python train.py --hidden_size=512 --hidden_act="swiglu" --norm="rmsnorm" --positions="rope" --rope_theta=10000.0 --rope_fraction=0.25 --init_std_qkv=0.0237 --beta1=0.9 --max_grad_norm=1.0 --final_lr_fraction=0.0 --max_seq_len=1024 --dataset="wikipedia_en"
MLP neurons of a small language model. Each row is named by its layer, matrix (gate and up: input weights; down: output weights) and neuron, and shows model dimensions 80-271. Each number is 128 + 32 x the weight over its row's rms, rounded and kept within 0 to 255. Numbers have three digits each. A neuron's up and down rows have the sign that makes its largest values positive.
After each neuron's rows, "fires before" lists the tokens most often just after its 100 highest values on Wikipedia text that the model never trained on; "fires after" lists the tokens most often just before its 100 highest values on Wikipedia text that the model never trained on.

L7.gate453:080159088139100166147098108147084117125109120126110096125138122169151163193101119088081111082097108111171153200184140155146104190091088097100135132068062098112052156095103157123122156113095143143137082157102190099107139111166101095107138122100153115117115105116116111154171184109094121121160072138124126140136163105124151057102139102166136097146107109118105111115146150154140109103168086155094155113118092135135076089148146164126137140122142128172156100139120159063109114148082141111107185120109122154136150150181139086109061143126113109140115147154133111161096124087149152132
L7.up453:123105166082128132159117093168114113123124135065120146134131156156103070126099089145122115124069039154156151136172124107118135099124044108066134151055087118101069202129160095213118092097050112102144144155125140077135082168132182115132115149168115103088141150154122162160120142069155137106118091105114179099217146125134114140104099131143144162129115133107132125084145128158095107070064113114099136101056116143148135117117082122088096100104122096102084095128137119068131134196104100153164167158157132135097126150112121179180096057118138131121078129115117135141106196097187135107
L7.down453:134102121112132078168111122180130063116077170137163184105125154139111125122072122132093128144088089112111100143161120119154144166073076074130109131100083077120114143170144105186145044103107166128130123156117101136092099100129137105098106098170126150181138170087077169118062141090107157138163093099094105138072135087181134118070136124149143190112126136173133156192207151120155077110145124098144132111038141172120166149123131110115097157163102087123093152151132100105079086161140111137121179127160122146154190095172159083119171128150117137116089132114126128138124180086127098050
fires before: " ", ","
fires after: " ", "30", "7"

L7.gate1067:141129169148135155112130068125133172164106100173144136123180118156103141085150120167171140105174114175099157164177128127090114112136111102202161119108177211120087111180111151167176172154113158140110191124133158112025161091155172113123216108106147137180103134135095171169155161089116099123135078140142108162150155123078131146082114121170146154118109113185131122125135149142169158122131098145170137119093149113117065091112154102115099101129156127098143166163072092176147120129144097112101124123107127134175115160143094105168112128124228113130150081138093091072126170169115153142
L7.up1067:100144108091135102098094124164110090134127177150224114114077048146118110114097148105179125117121080114062074107139135131113147190116123143144098146155107082173100148076163203098101164103142090082210105098151134144131172124157139105116121140190142106098059137104118137170139186142111080098101145085133185084180107151163133107111025155083092102167147094180137103092086157149198069091223109117108125124199139089158145174097110149126174132122109146097155096106131140058097103103123137092123086063161152093163190086140117111128137100177122161097109104140097139083085170109159121116
L7.down1067:099083155087124198036136109110140109125109137152154134157163112166134167121133157178123128156139128176102079190076147134082174065087137089133161188175116113136140149106122131147109072107129121112102186098185062123119111095134143106160084066199094086142043140130111178147140149142134127079113123131095104183131159157136199108132075104161118129144107175141109132080152091135132114084116131106170127085154162109140124107104121157154124111143126157138122145119114129177100123151115092064109114080105119115175152085100095114109096153119154194137128122169147067183076122098116120137
fires before: "9", "6", "7", "8", "5", "0"
fires after: " ", " ("

L5.gate882:120163170124156164157056146078144183089138124096154146081102132167101064124132066122100169163101109069148159131115155107148157138115156138160141138151100154170122193187166196113163100102082188153115110126138091100098113180122155137085109071076115101129145166088151147138145173157170128106116076174080128099119107127064168141095056161113105105137167191168125155105109179102098070153082098155113114124120132134196093137131132121128132121076130142132165135177168139095110140132107152131096128183118108143166112144119143096118140153143111160169150127131114117132160144163220194152
L5.up882:125117202189157165099083127087133161136125107060194159121087143132154135144115105171140100050127123138096148125094137132101161163081129068099128069164112174076172118122146119130122153128089091114152143069156154124188168144119129075161164118186088136097090144098127147132147090123098135122064120079176159119176151128087133110102136160122071063122160106144109106132161094215130135091168159133240126115114157092130090123134180112137113116115130067122170138140101142160119118075151095077088073073101113087158113126131130127140093112109114091123157096138071114161136183084117147133
L5.down882:105096149163095086164090150121166124090075072118105213128081093164136146126029121154113087130116100119137124134145167145133145115129167138141138196131146145166139111128100113129150054104111107156095134118112141082105157131146145142172159124158133122208155088150091132168138157172078097130080094068152149040091219167119102087111154099082131142046097105153126107114143136178110142141162109127137135113117219130086158116116166171099075106149142121081189133076107113129107136169091126087160142123098135124165131060171153112133151141193122135118084082107109125132130179096058132081
fires before: ",", "′", " |", " –"
fires after: " ", "°"

L10.gate851:133131152112116119125110126142183122079132095121168148121121128146150167124142190190148116134149127137161083185158202173100096119086097145131153107142154160157117137092112105180108099124172130091116192106188133109125096122159178045131118129156145114122102119081137132137109158124159094080123114150106103088126146113122151200138145126183119109123112114091124137144103154142164206037075127148150142167109152135215070156116190173136085168130115139147174153116148112135169122116166123098148098082106120165132127183125090142119133129116198179097114142125175167177113141147146084100
L10.up851:120155099103131163143130168139135127111152088175072121169164102112049146121113093133104087121151071113089155100104137071104147162132157086074157159134082145094119156155142120135094168128146125160121106154166083142152178114161110135122163073125132153052128117059097216132075073087109124134125124097150134055142154135089093151118077101101119088183134110131096133186075127146174182125136082141117133167135116099126108127141158181082141125081131178145136174119118072171163170143150100097159168130131117144134103096109106122141151161126105149151066124116068076097147085084137133089
L10.down851:160104140147136048169174088139165154141129118117119139083169112164129175123106149126149114174131160147161093118078104203118124129171113134165143137127104164140088136118106161095135162201139066116132142124079147161136093121150122061148205139123120135118080159090185155092153127160144089080184173130095155110144107112105124121098138115133123125103162110139071119076086206190145093121110107116165188190143078127149099100132196156177112087121084103159216090103132157083120114110147138150165089109134128085144065084154113144089143176102108134107151150128180069170063131142105101109
fires before: " |"
fires after: " "

L7.gate337:156115134124140172136148150128179185125051192139121153159144118126156125120108143163138166152132151107134119051146148107146138141127143133098103097151123123100073141141129167079091122149092136080145151192184173114104081178098096119158146123093128180108082133109180109179148123117168091147109167130074094079129130054103147130070080135111176105131110201165102159152148102134138097131154162170156158086112142161167177127154153132135119162161149199121160118132110128133117150212128168133100137155152088095144122125146126139126119103114127199147120143165113076123131167176099111167
L7.up337:187105120126143144150139107170168123103147144136156184154105135127112123152110172133071156107173172163099177178144151114169066182182134071190155160105173162111121063104159144170155162087173126152177130127076111097156138127081219141138116104142112126174097133105096118112177137130169128136129126152182058122096111185166132115101160100133114117121140089143154043112145110139068191156139129129137138140159094100139157139090141158091074136157153171130156116092104136134154146138121124174090063132120152174104221120145110191138149086162125174138087139144125127101178129109143122139
L7.down337:088157162132146138093106148117128146102115125182126140128113083107128125156126141101080143168118152182146116174116127123090115097111139127165084103141118125183123125116103116155144070137082095107038162139132089128152125159098122119107156120107132139095104153120102090095157110079047183175106200102107084176090092088221101060098112086085128116190190157060117125109114163150143102140187089104178126093206179155138135138140153096184147170109143131184142129097100165121109070105137157119135114112081154097109173072113190124111162194142133175084192111192120110090183147161114088110
fires before: "9", "7", "8", "5", "1"
fires after: " ", " (", " the", " a"

L7.gate1070:096148116127108117153115193134077148134126175138107098177148128135142148093091137121168119120133134099124146115112102173115138094135094094104115149166129185083123158175128167117096129152127108084094159162129212082061166097091185112148116106067110154133120146113088170123175150125155141143143140140082125185090134108075123122116125118116148181096137132153152130110106138064204139197129123119151104096137146134144084154130206186107215175053166183105117116177141134085112141120128148135110121093155142090093100056114195122142108114181173076137109137176153081111134161127087079143
L7.up1070:111144149045113085164113104112142145077053139098138078142138106152124124103152194120159181070113088100072165098130121176148146153123140123120059202181173089123090140183111080133127103075225085091128104110145143107137129143111139128108073163073117193156154119147111116166107188139176105114132091165142111113184168147137152128139099100111072161083089143153142147075157163161169134151094113142114146163104142088119090155087123175169087152139132117123128105115106099111089095114184118100158122186143162104138098173099184099108062099129138158087118118141207184132089132146133112086
L7.down1070:135151156113182153181136124074133146207167167175128117153148185114120150196144091102098114133171138109096112089181146102112092105079063131137145196075139159188178061110156093060168116139096069118140127137096111116147072116128089120089175150125162177187137125154132131094135159080196228106125133088124114143079157122094141181132101131104124144170133128110171100127134151114139142165159097136092127147174168111142084094111076069169158147082147134067140118109162100107135128099110113165162143065112121114169136087140156162147103137143088081169193141128123087104080105142089173098
fires before: ".", "\n", "|"
fires after: " ", "\n", ":", "-", " |"

L10.gate494:079129106089083134157114136140083108082144102143122145100196148142134130129135187162183165147152128122108150100073103076106220158120085150105166112170102130057116133101131098108158129091127094180119162130163212084150150116111125109159086130125127173132102148049121145092131157119089110105113118139212165130126113144154124111127127109140183114100136125118081186128167136178149100120128102053140162138097106175096172143153108124086078146181066122174111165154141110202123159122153135152101096100134089136071091143145148183086128133086143087109121103133083117167131158094101101157
L10.up494:139167107098132141194149177114097140114076141110149119103152157119139110196092150100157113153124074160117109164134161108159146156174118141127179125124119111136106172078140143122078186101122117145126120153112191099139144175120105138138150077092164121142112142112125146118133117119151131114141139152132130133160126175096124128070145134124180118067169128168128164118167088159136171184070128102134149066150117072143115117139187111158131146162043059150110209126167145104166183108179129167067055116093135089109110071133108192107136080082070142207127132127132160124107120159159193136
L10.down494:130126204139087169093134128134176119097155166059109097143132071153153096127077131090072151120175146148172116114140093109079200155136058081130123170159122167107148109101145142116109130151090124111076092136178083143078147139195109125164092161166139127131093158128137088148094195204066146145104107071145181057180105169087130057143102118138126111113145065129140112107163079164191103122173153147121094126156129115118143184209125167151110134126108108094160101115047105176152155096148131113156159080159106145107163176179122089118173178135191142144167107145123137137134158171059095126
fires before: " ", "3", "4", ":", "2", "5"
fires after: " |", " –", " ", "\"", "1"

L3.gate215:115135124123110142152134102120173166077171197129138071136117102171105163100116160118151057119139134149154144128091090129077122174084160171062117110119086135158107225089099091129088097120150185097112071144068100179087128100126120153130092154057138142154142133118128183115089135122134038104115152151122101141145065119134152102061146115166097179138139082115086109079134148122093201111192112112138138157105121109147141086156154128157045162126155126090116139147203178099153145125169177114108141101160137091117147079142108159191078094108154163133091087078101121172119125103080188096
L3.up215:155147131151127134090105084143165164121099125118163158131189110146093185132108178162041170103106097147120163122102122123190100118096145100133129074093157154168105126163126086166117136086179134206142135158097144095165138097092123110181166172103115161172136119164102185128126142092136117111138121169131103080084084151086149100136122114110134117121148142115115111097059130169175111190143130109155128211140097066110151081170133125107166130190150121076158119142116129065158176119114128149071174138109204154105130180121093125083102069100127122155132150147105099137140079138108081094
L3.down215:138126127146072152161123152152172121173175172159125114162109084158105186151140114172132141152127128114079109138169066134130137096125084110146127142150142086120159107163153163068168111074101048138121098124141127185123137124088105141169125120156153075175178144123170099119187112112112132115149156098114075100138109210161114113159087159178099106118087087154146177149134181092143180126120132193127124150121142108142134130162130146188118114149093100151139133118079117180129174166160117137103142104131062150124147162111121158186116133072127107141150090068066122089140096132144150143
fires before: " |", ";", "1", "0", "2"
fires after: " ", "0", "1", " |", "7"

L6.gate1171:110168089092149167151112120132128119088101154103092097092164081136170091158126127165079135156150166076084098104106163088141182117119142089137133175119074144162138150139085127175077120158088153150119161153173108141155132123144102153101165164151148086102118149166170098138108137136165139097104133124137114183083162117139105104156117156120159105119162155134138178077152122134094132125117095166149189123111147134133130075157125129123132161187121102156119141150198149197131103122128119142085104125131079126132195127154123131101055144181108103168151072160096124171145143075163202060
L6.up1171:126121142161109162150096175125112101100097106124167111093129075164137099146090190121147137160089134172140163109106113123143134104119150130132090146138114103106193127142119135126116089112147147120166163168070156044151171086101139102117129127138164171133176141170158172183122080127115084049174132136179086127121122107157133102143116111136169089097154175106130151133081138090161147157116089124172105171072195114096180073152210134135087134095119106125143083193119216110114128107154174080117049122103109139135097118103095118165166164149124117124135106099079127192063120134116117053
L6.down1171:175141172144112112078136141141135159138083173147129096169122115160146185102145082097130176127137114070073109108127137102159128166121122178182161168106192142087112077135147169130127171115101145177136152141098113090092158140137137069158129181132135100178193159128113128111098106096119134129185152150102164169095142173123117151117184203161129137120153111198151177133115158132077163110100103146062168124131130122168179073174159091144139139122119136126163142147129139170113074190154140110154094078152102105105040118128084115165115184193160056097129145141125119194177125155126085166
fires before: "1", "0", "6", "3", "2"
fires after: "1", "2", "3", "6", "0", " -"

L6.gate1200:167127081169106179137086142150177137190096162095081169098126107079112161114084140132124137158137145105162113105203041108112131139108141138132106072106130089122149155119121125121081152130135098134078104086125181148111162119163128112138169143158140119100094171165166109120119170130103109150160136175139115108062108089207072145115170094151158134173141185159131146164111152152128142166164142168096159143123163158117147074161153104142177129140129142092193137141091193114083116144146068166184143148146090125081107084126125097137118121152070113155143186136067078181101122110125143150
L6.up1200:163142141105130097156151094113129129123183121136062114186159157112124103146159192110117137138109103156078129124139137104136075135143138099144186144156131123144167119119138121142146111146125166143097155156072155108070100130116163142181084112155110154159168166099164092128144120122143138131095086147120143129139144155131096107148129162176151136151146086105124120110137082107176079096135093148153134150136091110090111152130139160101103169147083140083070148123144101118150155140118144096183130198181114149152096121186159059126080080056184102119140075129096130070184106144091129103
L6.down1200:129098134072189207137140111124197150096112143133103175087148112150154095094132094137082130148102123117134130156103175164181098048081139121130107085088115091167135157104110122155036102116132127174134133151151109139138157187094118113094080132080178122104073160173124146133178130139064147113161083098107092119128102160070093122124100085101134127126131122058140093117169125169158105129169138116135152158152096069072122144127124080131151157076108111142126117109162123131136085157123131175119128137151116112081101141129112122136171106131110104172181143161123182177102172061161083145
fires before: "|", " ", "\""
fires after: " ", " Judge", " Free", " —;"

L6.gate201:084084136115154131145085134110108171121099096078155154102116113125113138114060127141142056077176116073147116129124135136122141139139064139136076144111095117107119139152107103129124044088145172105097115177116160084150137109166135086142105170175177137096128147107113084158148134153153123105089149050124184153187171161098100133092148064114183122095120127147168124117159128119150093114126056179128104095115146119126090157137178142076081183144147097108149156183137115093130187188130098077092114121119128136165071106173147150157086106173115156135139170138123164145175146134122093147
L6.up201:131118134095126175132094103130132096057161167174119146110148101162154152093110114139121133126126108175145150105122104214136143103125188102133107120132143101108136149075120150119121084190052138121159106159171126181061111165141114148123122112067128148107175181126130106109123141136081137120139098096100190115079119140093108103137125212125097071101101079105175157090159059091175164084165130149133097122105149148106103107173169101126125090093102116119157149074112119041151158105120144101174124128080161105130102188109140141125097123121115107137108133120110150200135101160114139100
L6.down201:157084149144166104107137144068122118164087131167150176153183146181161132180102095155094096075124075134109123119154189172076108138116097119147149152118126132080093146113114098133118145195102132133063093114157147142130096125120129108122137124153173108160137155087152122157160106134086114104100107144093180137123083108126132092099200153121122107169090065133159151149164151103186082120150116154129103073104136156170135150112078076157083087069098055111136153149164138174107109141139113061103103169058128150131111125182128104114081102075136100135113199132105097136115130163136167162
fires before: ",", " "
fires after: " "

L10.gate593:100090150081097133186102120112140136122150147167168123080126109106118152054075168164110170145112120154207159153116126197175095104130159144111127126148107138100128140090152150129154114161121106108111084095143131123156120158116093100078097083138197145147176171088106138129160132136142088136032127103129133062088086081143127103190128056160118143085131129116140093143137128126181127129125148066068136152142152136123145191126131136151162167098130168146113103066126156111107109051120111092179108181073173103115069133086133106127103135145116132163096107088080083095130168162095101136
L10.up593:092121122142068104151098143142125135164124145128079159139111207098109159132116149120126097163083152127128121135170131115088128117128193112105098131114128157122106080182132219176131104130114146136097134150118105133126066103082109095095108068116128089170103076178144140147108137111129107156174166114108105155154135173157122133171108082112126182100148148194127121135137131147122141125099113094080111109190117123128122194087101085137151103115150144100129144092136093140075139122124117060060095182068186073089137169061134093149141166150080089077094150090121095121142180107137124116
L10.down593:127118102108111120124113141133158123136086115153128182120152197100070113157104138162185099160109127094099118119102102077112181149116104113122134109100112112209159108107077121136197167109154107101161201129154118123134207162108135148116166095084118053107143141140101109123040143157135122123114188144140125101123118100171090082121097155113105150089115129084150078121136124123114061125100120130106100138097114087147120179131138098156129137086091156154137110087129198158133147131069171092148080080165120121142139109125102179141143124157157141073098149122112134188094095152058146140
fires before: "9", "8", "19", "15", "38"
fires after: " ", "|", "8", ";"

L7.gate232:122128178161113087085147069133120154077157145110097070136097110137182168135121156114127125150104111158155159188189144130099114178123103156130096120125141106063115112163118130184147096084118139092145146092115147113119146127118149139093087123160131152145086150154143131153164172104154100130094119062141169174137164082166166117075152103101151161146101098144158131157183148123129176132151111189114172160183090160127059176099083171101104132144150129127087117139152113085094094104123165114161093112179156119141219090161101118102094121092188156154147106142128099115069071098166132149
L7.up232:115162168142126077186088101063167124086100154171162165135070109153137134140116044126113148090155080114140147124140155193169143182151120115143153206096130121037188167192157174144141123073148120085143123143134117100179132122161128108138124141114122138111181159115128106156166180114094110093116119117095135111088131204128153124125151105135179178093163154157133153096104128192102128122131125142135150128122063127162102147068138135087101157136174195123132130207150102198133091114170131083163043148132131162088142180153055113154161099140163112150118131171097073104132128094089094102
L7.down232:123138147165120129140181066190100167123090199118196123095158105139092150119152104126150088116149128141178170092131141132109053177146141116106134105112099127092116120177182151143114156125161024121148153144119141125135064149089132084069151167113160168129118113132164050149158138109090119104068152131105141089072135178125129107096163198109138121125087156135178136168104175177179105144141069145142106124123146174120089173123102126096150123132159146136143138098093145115133144088075074112181183085100091097115158091120086189114158028156085110108166176136117090128117146163190148126
fires before: ".", "th", ":", " |"
fires after: " ", " Award"

L5.gate1040:141082143122076202161133153167137172131152095117202157136068149098174096152115052135162102099112098141097142079076138192136152154132150138064210160115105150134096076099140134160151085120083131106181153140114116121133108104119104085160091106041159126118113154163141124104104164142091120069058145095108123211151113118111091021177104116174117152097154111147099169100138118138181158118161091101170197138177111089179135097095112169088126183048113107143132147205192106156100163132132138136163107089112086120106116137133088133148114092197192160110135076146153098134129135089134139132
L5.up1040:112163130177128115134116109135139148137159083124086062129162105119141110164113068137140155146070047099069135124152121082084108077117168125188042103079164101073154099156055113119165138119139136125198131111119104152099093117071106152119166115071141091103154117158146135133152119068132076134157180121188186156118137128134136123167081087089131144085162142111123186162161125095144153140175087146112089117157182118113094135085054105142125166107152161116139069047091198162063103085125154137116109175147108089161102171143120171120120111140171119159162175121104107100190145090071078182
L5.down1040:087122107140114134127087110148120131122190114126135098103134134111055101161055148162161139119173109086112082119219142160133129086088154139065145120176155088119155148115132139133111166115088096153106110153049186110128167108106095087067111145089116147179124174155116124155099150144092161110155130120136115182101192181124127086120161106139144189121093091071088084135131130103183150108158159146109180129085163121117184141087157105049103120183084081178140084146107192181097070088149127207139140101180110120116119098152108129148134122177139113083168108120127074111126081148117098133
fires before: " ", " |", "0", ","
fires after: " ", " |", "0", "1", "3", "2"

L6.gate568:105119050156106110118141167080119115100118087111162141155197142106143115151126151152172092137137135170112193112114103112164202039128142170175073076133125084109161142169105172126168121161114140132146170111153077176162172169122102097109095095156181178126157145128131171131165089105096167081159123174124135133134097122156152111044062161169179134130141179069103181078128092109198150154170116186096125143138116148188153169131115130162171115093155129097125166105156182112154152168135145103089154149128110146138124156117076125150120154179165165169127126142122094069110155091114068106
L6.up568:140135129158135136131067120146159159115117152086106132146132167148097160131134132113180133100119095141100144127146096143061142103144107132120139187167120141084138092183107136132087129107095180145118163129088158111121134116148135177120131128150148067104110135107098112155111173126152123116174147124101146111142121171181141081120110118167170106129147123108144140131126162135109148108130149120082164142132076094153140167116193163048123105078120133118092149166132093109160107123139137192083153106138165154170099056111061090162062080122169115099178154083139093126123094144138108079
L6.down568:156150114082129131097130101135129155073171081131113107132124039141152154114081157177062100112125097129092174163113153014156135160098104141109110164140092135161166145150132100131129122134062125194087201177154182061107091085114154150191092108117167142090101154170104131077075139121162125165104143124137142140188096166127096031105124147126083106143148117064114124160110104087161093109094184097142092118170177080129114082165191087150098114163180065123153158148115111071172086133138142128101115128154120143118153088194067081169188146091141167154148112133164128183099133112147126060
fires before: "1", "\"", " |", "2", "0", "4"
fires after: " ", "–", " |", "-", "2"

L7.gate808:131124145157175135088077106165107086186150140123085166118132123135149087144167183124095140143178153154131079128173135113094094121113094120105069148104099114121142137139113162093073164098145097126167156101115129098154078144122152119119125097164112171097144115113091139157157150156122109061098141122170128097096041075214115136194114141180198144130147124109100164148137178090123161053122134077120104141185121110148106122103132176178139084121155142136160161143182116129140161160153173075168141069214170127122158104086080152160156102123151098119078109120121078152179131123162107082
L7.up808:126169140120119108063160134133148132125111097146129097134131130098184131128140148132132122100106161115180135139094087125122109110132111118135150089167196103110109095126146077100137136123182071097112099162053124127199120140059118123142110144116112078186105130096117075152146110201120125145117052129106127053126146124093186154146066159197158095160088081120151131179032116111107124167099068211101153067088068107088081090085165139151084090167129102081141176110109113107142118139125117095116152154140126172159127127143181141087115089147032141132147215125125129110178090101111135158
L7.down808:076155115040148135068104130127091134105155147136170128122174116117118086114099125103105120168134175106143102118157110104090116076143109113077112155066135176120173103147084123132098117140107184169095135098072121124178126088113133141163100115048134097193103166129104125155100143173160167124112149209073151120127170166100098146143154157082165129183105113091071140098115161147099087107158076092144089120085136106098111097119103069124077141174066139142106155127235092100130102114134100083141102103093183139088133128123168096142093163071122120182170088155134160154088081118122128076
fires before: "6", "7", "8", "9", "5", " I"
fires after: " ", " ("

L7.gate472:101079115106191121106119181083141146100148152131149100131159127148206128081080195171145196139107101170131164070135130152203167115086111133170150113112104104104185143142094170176176135116132118059105162115131128157068123112151121116150085127127156183069144155101151161130101114185081123125130154096155101136111087174146230113112077124149168143142195084123054142151188145136136090158191127138140089144125115106145124202153045114095128090163105092112163172092085116109106104126138197088160102104113161093106094115079092152088170144113100113094096143146112163125104189091113126163
L7.up472:192156111104154130151134121068124135157113151134145154149142131071084111103064188110133151147097097098113131114136176137097190046136078137065113110151101132111176118147100172093140196134110105123131098191135109146123075120166132172131136123163167148122110094140102167121110206181089094138129101168086086144175119190113129131068056101141123120171122161084097106145142093168118139168170102100098107146118145129097170107159076127129192114157145163112203148110129176143085197084133207154115113136083123113102126167106135079086101129105111149092139127188089129111106195147107166079
L7.down472:118146122143049048104103095144145078154103110097186107075105141138112204146098221099128136143115188129089127177142079142151135162079133090113114173108204161118145145114126109128153095149161108070195104178123163164141106101125097161049088129089146130126158076112154095117173149125096145188107132150128102121144117200117115189124124087082177145088164086128127089145101131078114129141167080201168161127142130099148124097085149119141122109128209159055132064148145174119178125072138111149095148155111130105098129092156099134134129073149096131130139138149149116137176159146138190127
fires before: "4", "5", ".", "3", "10"
fires after: " ", "|", " |", "\n"

L6.gate1017:120144143157069164166052128116062138175149132096154082139142144096103093159153121146137144155127138087145075088109097098155131088098148142110164047112111156125133063156120131135044123129065105148175137130051098095147152102128158097082152105168104105116144144146149117132110107160127110146108129205176113123092104088091105168166090090107108167148142114072076142125154203183084094174094132179113136142121127122052171138114158137200146144120106144114122159111131074122129103148133167156114184113203075177094070162133146116190167095133182165153122170170164172221071194145187137108
L6.up1017:110152076150123120121175106064144165187136139134082108133121129111123160145130124171189077200142120150147147184175133120107158138183119156127094119130053069154127152123128135137141155094095148070129125169106162096107142086148137069188153072123121076117172096111101129117133129165140115152128060135113105127136109136132084164109110113096134090130075155171169136124099106074120097127174134092092091114084078081185152145108114156119117127106181091203147203136114129147199133093121164094143089099080088146124100128147099081099176123128140112073146163125125156184128128139128102140
L6.down1017:162121171165111068113037178106115143081143158113179111096154074079156067121181103176137126119107126120152156160174136103164109120091127118081151102080122141134134100106117067136073193133164131057105197181129121152151096147198140168127116076145084120160123116129032159125106124138130198131183128074140175130140144145109199105162116116134107160137103140111132110094148195143102136126175163078100145117043110163104079134095077125163135119147129129195116087113106163108106118159118158153096124177182113153144131142129102143143148141110113140088151102091125195119072101169110118043
fires before: "|", "\"", " the"
fires after: " ", " |", " —;", " Notes"

L5.gate251:114132067142140160121065176132127096142036117146141144073117110077177150133125147168133146077156153172172127119093124144135100156052105128106154121152084083138125190117129136078165099186134110112164101131095116126198083130161121147186106106125166167156150145117193189128145151080075215134149115092114200193102113118153126088134088112179136091139185143146139229134102116132136073086085150168086148096171147153167069196135114098089125104133171137096129110221159139065167136140113130071118141162121129097142126151191146129107077124155126114099154131106077067102133156089184162176
L5.up251:104125148099149158102119171119093137184119109127124176181080167076125104183147123112095098120060111150156121113142152159172104128092134097157150063048100153164139119164139122124135191111135152118069081121144146125116107153108157105155151136147149153143084151122164163072164157145138119149117126081109133095129124141070104133133183091088074088114064163157117062152120183150155149124147084136077145065099097124119133186088152167118087198112154179120059124112147139064083129131176148090118107143097154146131148105126129109109119104148091116209143131111097169135139176084163129076
L5.down251:139108179060119041130105154120082130101146089106117180130108161100131115158058126085129116148137089117152142160119124152115166131104078132134131130089092161138049114138168079136129095137123109106161129136132132145121105148144114123128143159096077099144163121104111163095147110080140120083131098088200103125102185106131133124130127111098129147163102127148154137101141125164050156119179073073135153123123151076115120159101077110151116115097144124102113112130162125128160122142075125131136180151075165183169034150156166124101159130107152137123140135104099074099153169204182147140
fires before: " ", ","
fires after: " ", "25", "20"

L6.gate573:126072146138128175120077146127144127156169147117177097169126123153099116165111136139070109160123105110118139063170108187066077098174160113094109156033101161130093145063105163105142136185130143154106137120099139127106183133143105121121133153189119115121145147155148128157092151097105093159143119132117099162135124132102137103108098157108108141187096127113151089104163104115098148155140076158131136129177156159222120139096092111166144207127113173151114122160146131081115083164130148070154116099165076166129107134160133089103120193101094097123138169130130166152205164126127138095
L6.up573:189137119169158133142114188107077179088152077091104136111133106180145177149116149141142190184110167106156163143174128073125154199118126106067108080100139092139206131165122152113100160156167143092161122122093178091154108097098153134121126069134154127148191134193124185075098137177133129163162128158173070133129135151170188120207114115112166177118126124103116119109111188121146158144211126073111132114133117076086101117119154135118110168124126128137135171134091146137216140161137176159072138098119143139141124103029165158133175150129190102124149145104077098117145160140124127149
L6.down573:120122168117216184138168122118104100114155127154113119135135113109145184121120101141113119102163141089179196114148106115120132137133146118124149121135152086130170224152094177120120134076128129123100131101162150142152113106103173102147212153192172113144113128126082116099132177120156102118155172193151135140118158150074112119150153136175107154166112174133175127153185148106133105138129104113158144105135155129130166113149187108117131158099110105153118098185167181106148092126148154100109168109097103147083143177042156129157111148144132127085124175170116112103106135120112174146
fires before: "2", "1", "0", "7", "4", "9"
fires after: "–", " ", "6", "-", " –"

L5.gate1089:101104138153148151098127152159140188186132184122112108169132136126130151074139110133122119113124142127114088099159135113109146106093127113112116129186131148041136132169081179079089116147104118130106087150181104138152099145140177091092111121143139155125093144076130192179188176107173127159057148096149082111131143162152153095082130080148087127150128111199089035180159134141147102091158202104229190125185202160109086113115140098130140176093064106083110155147121097091092132150100150139124154139159066056124105164100121155147104159157161149168122182112095126143153182115136082182
L5.up1089:082141080138110091143113094147159107096121140165153185079144149125134126107139173090135156171058087109132098150155162151164067088155144101107120175078139088204185154166140168122135132182133138127145118106080129167106067122150128128131086164193147163098106115128071107172147171114102113134139176147096153163118121183054181154118099075156142151065125082079142091164145122099102108149140139078064098111100177124172115190118208120089103107148069177060148161102123132103180069160129145190132104175103120170127114210183128133092133094176092196111109169146144192103156133145148153179
L5.down1089:155146107071141132122126054150142140112143147127093117159074174118128108183132133138084159101100169184098111070129120110153141124158128136084086116116103158155094116205114131141140179126149161136108115155146147140136082097070107153170158134148131130188082137165119118074145134119197146144156101090166126090109104136149184160159156135127121148097135176137105126180144151155074114121136133114180161148079070161107155107168174164157113146150081159109103111120114132072130128154108129070092140169126110186068121102138116089119161118154154151181169177140147142149097166125141134157
fires before: "0", "1", "9", "8", "6"
fires after: " ", " ("